Weights of a small GPT-style language model, trained from scratch on English Wikipedia: 2 heads of 128 (1 for keys and values), 11527 steps.
MLP neurons of a small language model. Each row is named by its layer, matrix (gate and up: input weights; down: output weights) and neuron, and shows model dimensions 128-223. Each number is 128 + 32 x the weight over its row's rms, rounded and kept within 0 to 255. A neuron's up and down rows have the sign that makes its largest values positive.
After each neuron's rows, "fires after" lists the tokens most often just before its 100 highest values on Wikipedia text that the model never trained on. A number after a token or word is its count.

L6.gate93 [114 113  72  78  77 160 168  83 123 115 158  94 114 115 188 141 131  98 123 136 133 150  64 132 125 183 110 143 140  98 155  78 158 148  50 155 206  93 127 162 152  53 179 159 146 103  94 148 170  91 190 147 180  61 129 162 103  70  62 165 110  90 142  95 111 132  96 116 138 184 115 128  59 148 141 157 216 108 140  91 119 159 166 115 112 122 141 106 169 153 134 171 126 152  80 142]
L6.up93 [150 135 164  92 144 106 150  95 141 175 115 156 140 123 202  37 181 137 129  69  94 151 116 130  99 128 112 123 162 149 150 161 176 130 137 143  93 154  95 116 146 109  82 127 145 126 141 182 124 135 171 111 184 124 154 146 109 120 162  91  91 156  68 151  70  92 131 122 113 121 131 177 128  63 134 104 112 116 152 118 110  92 125 119 167  72  68 131 141  85 138  86 129 118 131 149]
L6.down93 [116  86 100 104 105 178  75  91 172 106  78 128 155  75  74 129 139 131 111 126 110  98 177 113  96 131 163 108 181  66 145 141 117 119  56 150 147 161 108 177 131  59 110 165 105 128 129 161 151 157 162 170 150 106 113  91 132 106 104 164  85  91 122 103 107 101 121  63 112 158 171 148  66 140 105 133 118 119 132  78 156 116 167 128 184  97 146 131 169 166 155 157 151 136  81 172]
fires after: " Z" 17, ")" 9, " St" 9, " Win" 6, "e" 5, " Po" 5

L5.gate54 [109 104  87 130 141  92 151 103 173 125 178 130  93 134 158 104 226 161  54  99 145 112 143 146 115 165 128  98 118  59 195 136 116 167 120 100 157 160 130 152 155 103 112 167 137 192 149 110 163 105 103  83 159 191 150 152 111 112 152 108 140 141 140 167  79 146  95 132 109 146 127 168 134 152 119 141 139 124 124 111  85  88 146 142  87 189 108 202 116  96  94 117 120  98 174 111]
L5.up54 [129 138  99 119 122 134  95  97  66 140 123 148 137 112 147 135  89 125  78  86  95 103 152 129 116 141 200 199 147  80 135 126 160 133 143 155 123 115  95  68 132 169 135 155 101 104 117 134 109 114 130 175 106 136 114  91 135 124  53 169 104 145 125 119 127  69 136  66 130 173 163 129 135 134 132 181 143 187 117  49 138 193 114  96 183 155 142 197 102 153 102  70 150 212 124 142]
L5.down54 [ 67 185  83 131 122  89 170 141 102 144 128  79 143 120 185 156 133 122 160 148 147 136 148 105 177  96 139 134 142  96 139 127 130 120  98 138 115 113 126  74 147 171 139 122 182 180 116 159 179 142 146 199 111 138 137  78 209 114 146 124 130 122 140 111 113 217 174 182  93 109 146 103  99 163 136 102  97  72 121  91 172 172 140 137 133 129 110 144 147 144  96 132 131 112 174 147]
fires after: " as" 61, "ten" 19, "," 7

L4.gate142 [160 135 115 121 192 146  99 130 116 121 149 131 109 198 151 116 118 153 106 159 112  83 154 146  89 129  87  95 123 112 133 121 170 101 145 109 111 148 162 151 104 103 168 118 107 129 108  61 153  85 114  68  97 110 167  89 173 139 158 158 112 169 121 140 126  67 132 162 116 138 102 125 114 147 145 132 123 203 139 163 129 108 136 144 207 130 134 131 169 116 165 110  98 104 138  87]
L4.up142 [150 127  65 129 130 137  75  75 149 121 158 110 137 149 117 126 150 145 114 128 138 133  60 108 117 128 163 180 146 162 144 119 136  67  87 130 129  91 141 145  84  91 140 147  26  61 114 168 138 190 120 149  61 146 102 125 174 168 123 160 158 111 131 139 139 104 133 174  96 145 170 180 167 137 150  88 186 152  73 190 153 144 133 128 186 130 123 109 159  93 149 119 104 110  65 124]
L4.down142 [120 196 179 185 128 145 113 156 127  83  88 130 144  98 125 118 104 111 123 129 167 152 133 117 139 122 124 124 127  41 116 127 130 137 123 110  99 138 129 135 102 124  36 156 109 144 163 186 150  86 131 143 207  89 134 130 114  62 183 169  83 121 118 107 105 118 132 161 196 129 132  85 176  93 139  89 138 144 142 134 124 149 126 131 143 146 102  93 100  79 158 176 100  98 159 142]
fires after: " Ca" 18, "ba" 14, " co" 12, "la" 8, "ri" 8

L4.gate101 [ 87 109 140 177 168 137 158  25 106 122 131 160 164 148 143 118 187 174  61 155 174 160 133 176 126 135 150  75 131  74 135  98 161 172  52  89 111  82 162  43 136 139 120 154 202 136 181 138 187 143  87 102  85  27 151 134 107 117 126 171  82 108 117 141 112 164 128 137 108 146 157 134 163 131 134 113 174 154 145 157 107  83 129  77  96 123 125 170 166 175 108 148 104 153 153 158]
L4.up101 [120 166  74 160 142 151 135 153 169  80  96  85 116 107 114 140  80  91  86  91 139 124 160 168 149 117 100 116 186  90  35 112 140 101 167 113  94 182  88 120 128 157 158 161  87 163 152 121 126 149 141 159 132  81 148 110 138 154 174 142 126 128 115 160 198  89 109 132 132 188 159 109 140 186 128 151 149 181 176 114 103  82 146 151 184 102 145 189 177 151 112 208 156 154 128 144]
L4.down101 [128 193 124 142 131 121  84 149 139 167 112  68 159 116  78 121 106 156 205 110  99 154  92  87 111 116 148 129 124 142 131 131 160  99 120 121 146 182  85 118 139 120 101 131 108  65 127  87 148 122 112 156 100 120  97 117 172 128 174 165 154 136 139  83 120 134 162 172  75 136 183 120  99 121 149 135 140 153 142 157  54 166 134 129 114 129  99  39 103 139 142 103 167 109 149 150]
fires after: "l" 15, " of" 12, " known" 10, " one" 10, "ed" 6, " as" 4

L4.gate169 [125  85 151  97  99 130 121  97 148  96 120 144 149 122 129 119 153  80 157 140 183  91 112 109 182 113 157 195 193  75 108 140 167 170 135 157 122 104 119 115  83 134 163 132  52 164 122 127 149 139 172  83 134 121 140 176 184 180  79 108 117 103 133 128 121 148  88  68  81 138 106 117 137  76  97 151 113 163 126 142  86 132 141 144 147 154 107 128 147  85 137 146 149 110 178 107]
L4.up169 [195 123 165 142  88  58 106 119 154 154 168 150 181  67 104  77 134 142 158 100 129 114  42 110  86 131  72 111 135 140  94 145  99 143 112  94  92 146  92 153 134 154 146  99 112  89 124 136  87 122 136 124 143 134 132 145 110 139  83 124 110 131  92 114 125  61 184 125 103 156 114 121 161 133 154 117 151 153 183 129 171  87 133 115 167 103  84 100  84  71 141 110 146 111 156 172]
L4.down169 [158 162 107 116 112 204 115 132 131 173  71  67 106 153  97  85 112 147 129  89 118 191 129 127 151 130 147 116 107 108 179 132 126 138 115 101 159 140 119  97  49  94 176  75 182  59  92 168 133 125 117 118 159 125  99 111 119  85 147 172  87 160 152 108 140 127 119  72  98 106 158 115 120 135 116 111 133 112 115 100 154 100 198 107 128 154 106 170 113 132 107 146  97 114 102 174]
fires after: ")" 31, "n" 11, "er" 8

L2.gate294 [ 67 138 103 122 148 130 124 144 124 125 108 142  94 111 128 145 103 122 109 131 164 140  78 107  54 104 135 120 108  96 149  51 159 137 145  53 194 159 128  40  60 115 150 147 130  78  97 104 123 116 121 144  63 133 152 162 153 111 136  63 104 156 163 124  65  96  97 128  97 104 165  89 116 103 159 156 107  71 127 138 104 152 130 178 180 148 107 171 188 113  84 128 140  99 128 115]
L2.up294 [ 72 128  73 102 116 155 109 132 112 154 104  73 175 185 115  77 164 102 134  45 136 119 110 105 125 114 122 187 143 157 135 197 111 168 142  69 114  78 126 130 183 135 128 126  99 161 121 162  77  93 143 113 142  73 131 148 123 182 130  96 121 190 133  85 147 104 110 118 197  78  99 156 108 169 140 128 109 157 108 139  93 159 108 139  92  98  81 119  90 154 158 138 139 152 149  95]
L2.down294 [156 165 134 150 149 124 129  90 107  91 144  84 131 121 116 101 101 125 179 145 208 121 110 144 107 133 108 137 193 130 139  93 150 154  83 115 129 127 128 123 129 129  89  91 161 147 154 145  98 128  64 130 112 142 145 139 147 103 119 113 112 123 147 121 103  95 122 140  62  96 183 172 101 122  86 141 147  46 118 105 126 127 138 154 108 122 173 153 140 112 123  93 120  97 127  74]
fires after: "-" 39, "ar" 21, "r" 9, "t" 4, "ag" 4, " Char" 4

L2.gate577 [114 129 125 122 169 144 109 164 175 119 183  91  94 141 200 145 136 138  59 126 149 108 112 128 105 123 121 107  95 176 103  98 109 151 133 185 214  80 118 108 121 115 147 145 131  84 135 112 114 163  96 138  78  85 107 138  93 134 104 127  91  74 173 142  98 106  85 116 133 132 168 134  98 135 114 149 122 107 156 167 112 181 161 157 150 118 120 207 110 172 140 167 149 171  84  75]
L2.up577 [ 73 118 152  72 141 141 123 177 156 167  87  98  93 149 169 138 106 151 130  88 126 146  65 121 143 115 148 142 143 116 154 139 167 140 161 134 131 134  98  60 111 122  55 105 131  84 160  82 148  95 151  77 121 148  99 139 128 133 131 111 124 130 122 126 142 101 106  95 186  75 110  51 127 155 142 145  89 173 115 136 110 116 123 168  87 115 106 162 109  92 112 197 108 156 102 142]
L2.down577 [161 157 169 115 152 128 131 140 178 109 150  92  77  83 138  99  74 163  82 119 105 122 144 118 176 144 157 118 142 119  85 142 196 116 125 158 118 118 147 134 113 190 130 113 141 123 182  85  91  54 142  93 161 100 167  70 111  85 146  88 125  97 151  89 125 126 122 146 160 133 141 117 122 111 134 141 104  98 114 137 192 105 111 194  99 122 111 123 171 107  32 161 118 162 132 188]
fires after: "\n" 30, "ag" 7, "-" 6, " Po" 6, "o" 5, "ca" 5

L2.gate436 [111 101 120 104 110  83  90 135 169  78 174  99 151 108 143 136 119  90 181 174 112 167 125 117 161 158 128 135 134 128  88 171  95 169 107  72  93 119 128 137 137 126 165 141 178 129 147 149 190 201 152 123 183  64 130 129 124 123 117 146 239 128 129 130 126 117  92 101  80 118  41 116 168 119 123 136 134 118 107 123 112  83 136 159  97 100 142 151  70 123 128 164 159 152 138 104]
L2.up436 [140  94  82 100 135 101 147  67 109 199 131 129 193 112 162 115 168 108 117 137 119 105 100 112 149  94 130 125 109 147 141 106 106 139 100 102 139 128  88 133  85 137 141 176 113 128  78 149 166  75 178 145 173  99 153 188  90 153  75 106 145 119 134 165  97  93 103  69  72 162 148 187 138 122 193  90 143 131 115  86  88  95 124  92 178  97 138 168 172 123 186 103 128 135 131 129]
L2.down436 [ 85 127 121 133 117 150 116  94 128 116 113 121 117 146 115 104 121 163 202 142 125 134 111 106 182  71 131  94 157 136 170 101 182  89  76 175  85 187 115  90 172 138  99  91  98 107 111 146 157 176  95 177 155 150  49  98 133 110 109 139  95 174 170 153 117 108 144 118  82 134 105 113  50 141 127 120 100 176 112  49 156 176  87 113 188 139 106 141 110 142 184 171 168 124 116 127]
fires after: "p" 20, "z" 10, "n" 6, " an" 6, "it" 6, " So" 5

L3.gate557 [ 37 108  86 116 148 157 103 139  63  94 153 143  96 110 128 148 130  93 138 159  96 180 161 172  89 127  97 156 190 170  75 129 166 142 144 124 149 159 133 125 163 111 146  88 124 104 124 131 115 107  84 116 115  73 204 143 114  99 156 145 123 142  93  87 160 106 145 132  93 155 171 135 139  31  93 143 153 120 135 166 202  80 132 141 154 138 163 140  72 129 125 148 118 107 161  53]
L3.up557 [153 101 120 146  67 143 170 139 145 173 111  94 183 127  92 149 174 230 158 135 150 144 100  84 154 130 143 135  70 144 127 139 131 130 157 114 157 123 124  97 145 163 114 127 136 154 118  69 151 114 113 121 118 159 135 150 131  29  65 131  95 145 162 219  88 109  74 100  96 165 183 151  92 119  99 107  92 131 181 200  86 134 170 120 114 153 149 113 146 130 156 108 114 121 107 153]
L3.down557 [149 131 136 127  89  86 113 123 191 130 181 137 144 122  78 104 125 139 112 148 122 119  86 156 131 174 144 190 128  76 128 146  98 121 135 139 138 231 120 187 159 139 131 158 173 121  97 138 101 134 109 139 172 102  72 148 242 111 140  53 155  91 155 211 143 142 108 147 204 116 137 125 105 175 118 116  51 106 129 116 151 152 135 127 103 151 150 111 223 180 143 185 117 126 117 156]
fires after: "ic" 24, "s" 14, "ed" 14, "ci" 11, "es" 10

L4.gate861 [101 134  92 152 172 164 180 168 167  83 116 186 102 126 150 111 149 102 127  93 133 160 128 170 109 141 170 137 142 120  78 111 142 105 126 115 118 127 121 136 126 138 139  91 159 155  86 170  83 129 126 115  92 113 117 154  82 179 101 123 166 136 143 127 148 152 124 163 146 156  84 154  70 193 103 133 182 132 123 200 144 116 108 117 106 109 118 130 179 134 156 121  57 183  90  88]
L4.up861 [ 80 192 131 173 102 119 129 138 128  93 121  86 116 193 190 144  82  90 151 149 166 121 119 122 105 180  92 102  39  74 134  79  77 136 154 159 185  36 163 148  98 107  98 127 144  72 165 131 133 171 131 205 152 137 118 150  93  87 147  95 156 124 102 165 100 164 124 135 174 105 140 108 166 180 139 130 113  89  70 148 129 167 157 143 142 162 148 154 124 175 115 139 163  70 136 163]
L4.down861 [102 160  97 162 185  86  95 129  85 140 171 111 111 143 174 113  99 139 133 154  91 115 128 156 166 153 114 176 126 100 121  62 151 121 120 131 123 124 118 118  71 108 127 141 179 170 157 178 124  88 178 152 144 128  64 121 144  83 128 153 131  77 133 151 131 112 165  67 154 131  99  92 106 114  93 100 150 122 129 141 106 133 103 178  66 110 146 102 158 134  88 125 109 167 152 117]
fires after: " " 23, " L" 10, "|" 9, "s" 6, " Lo" 6, " Al" 5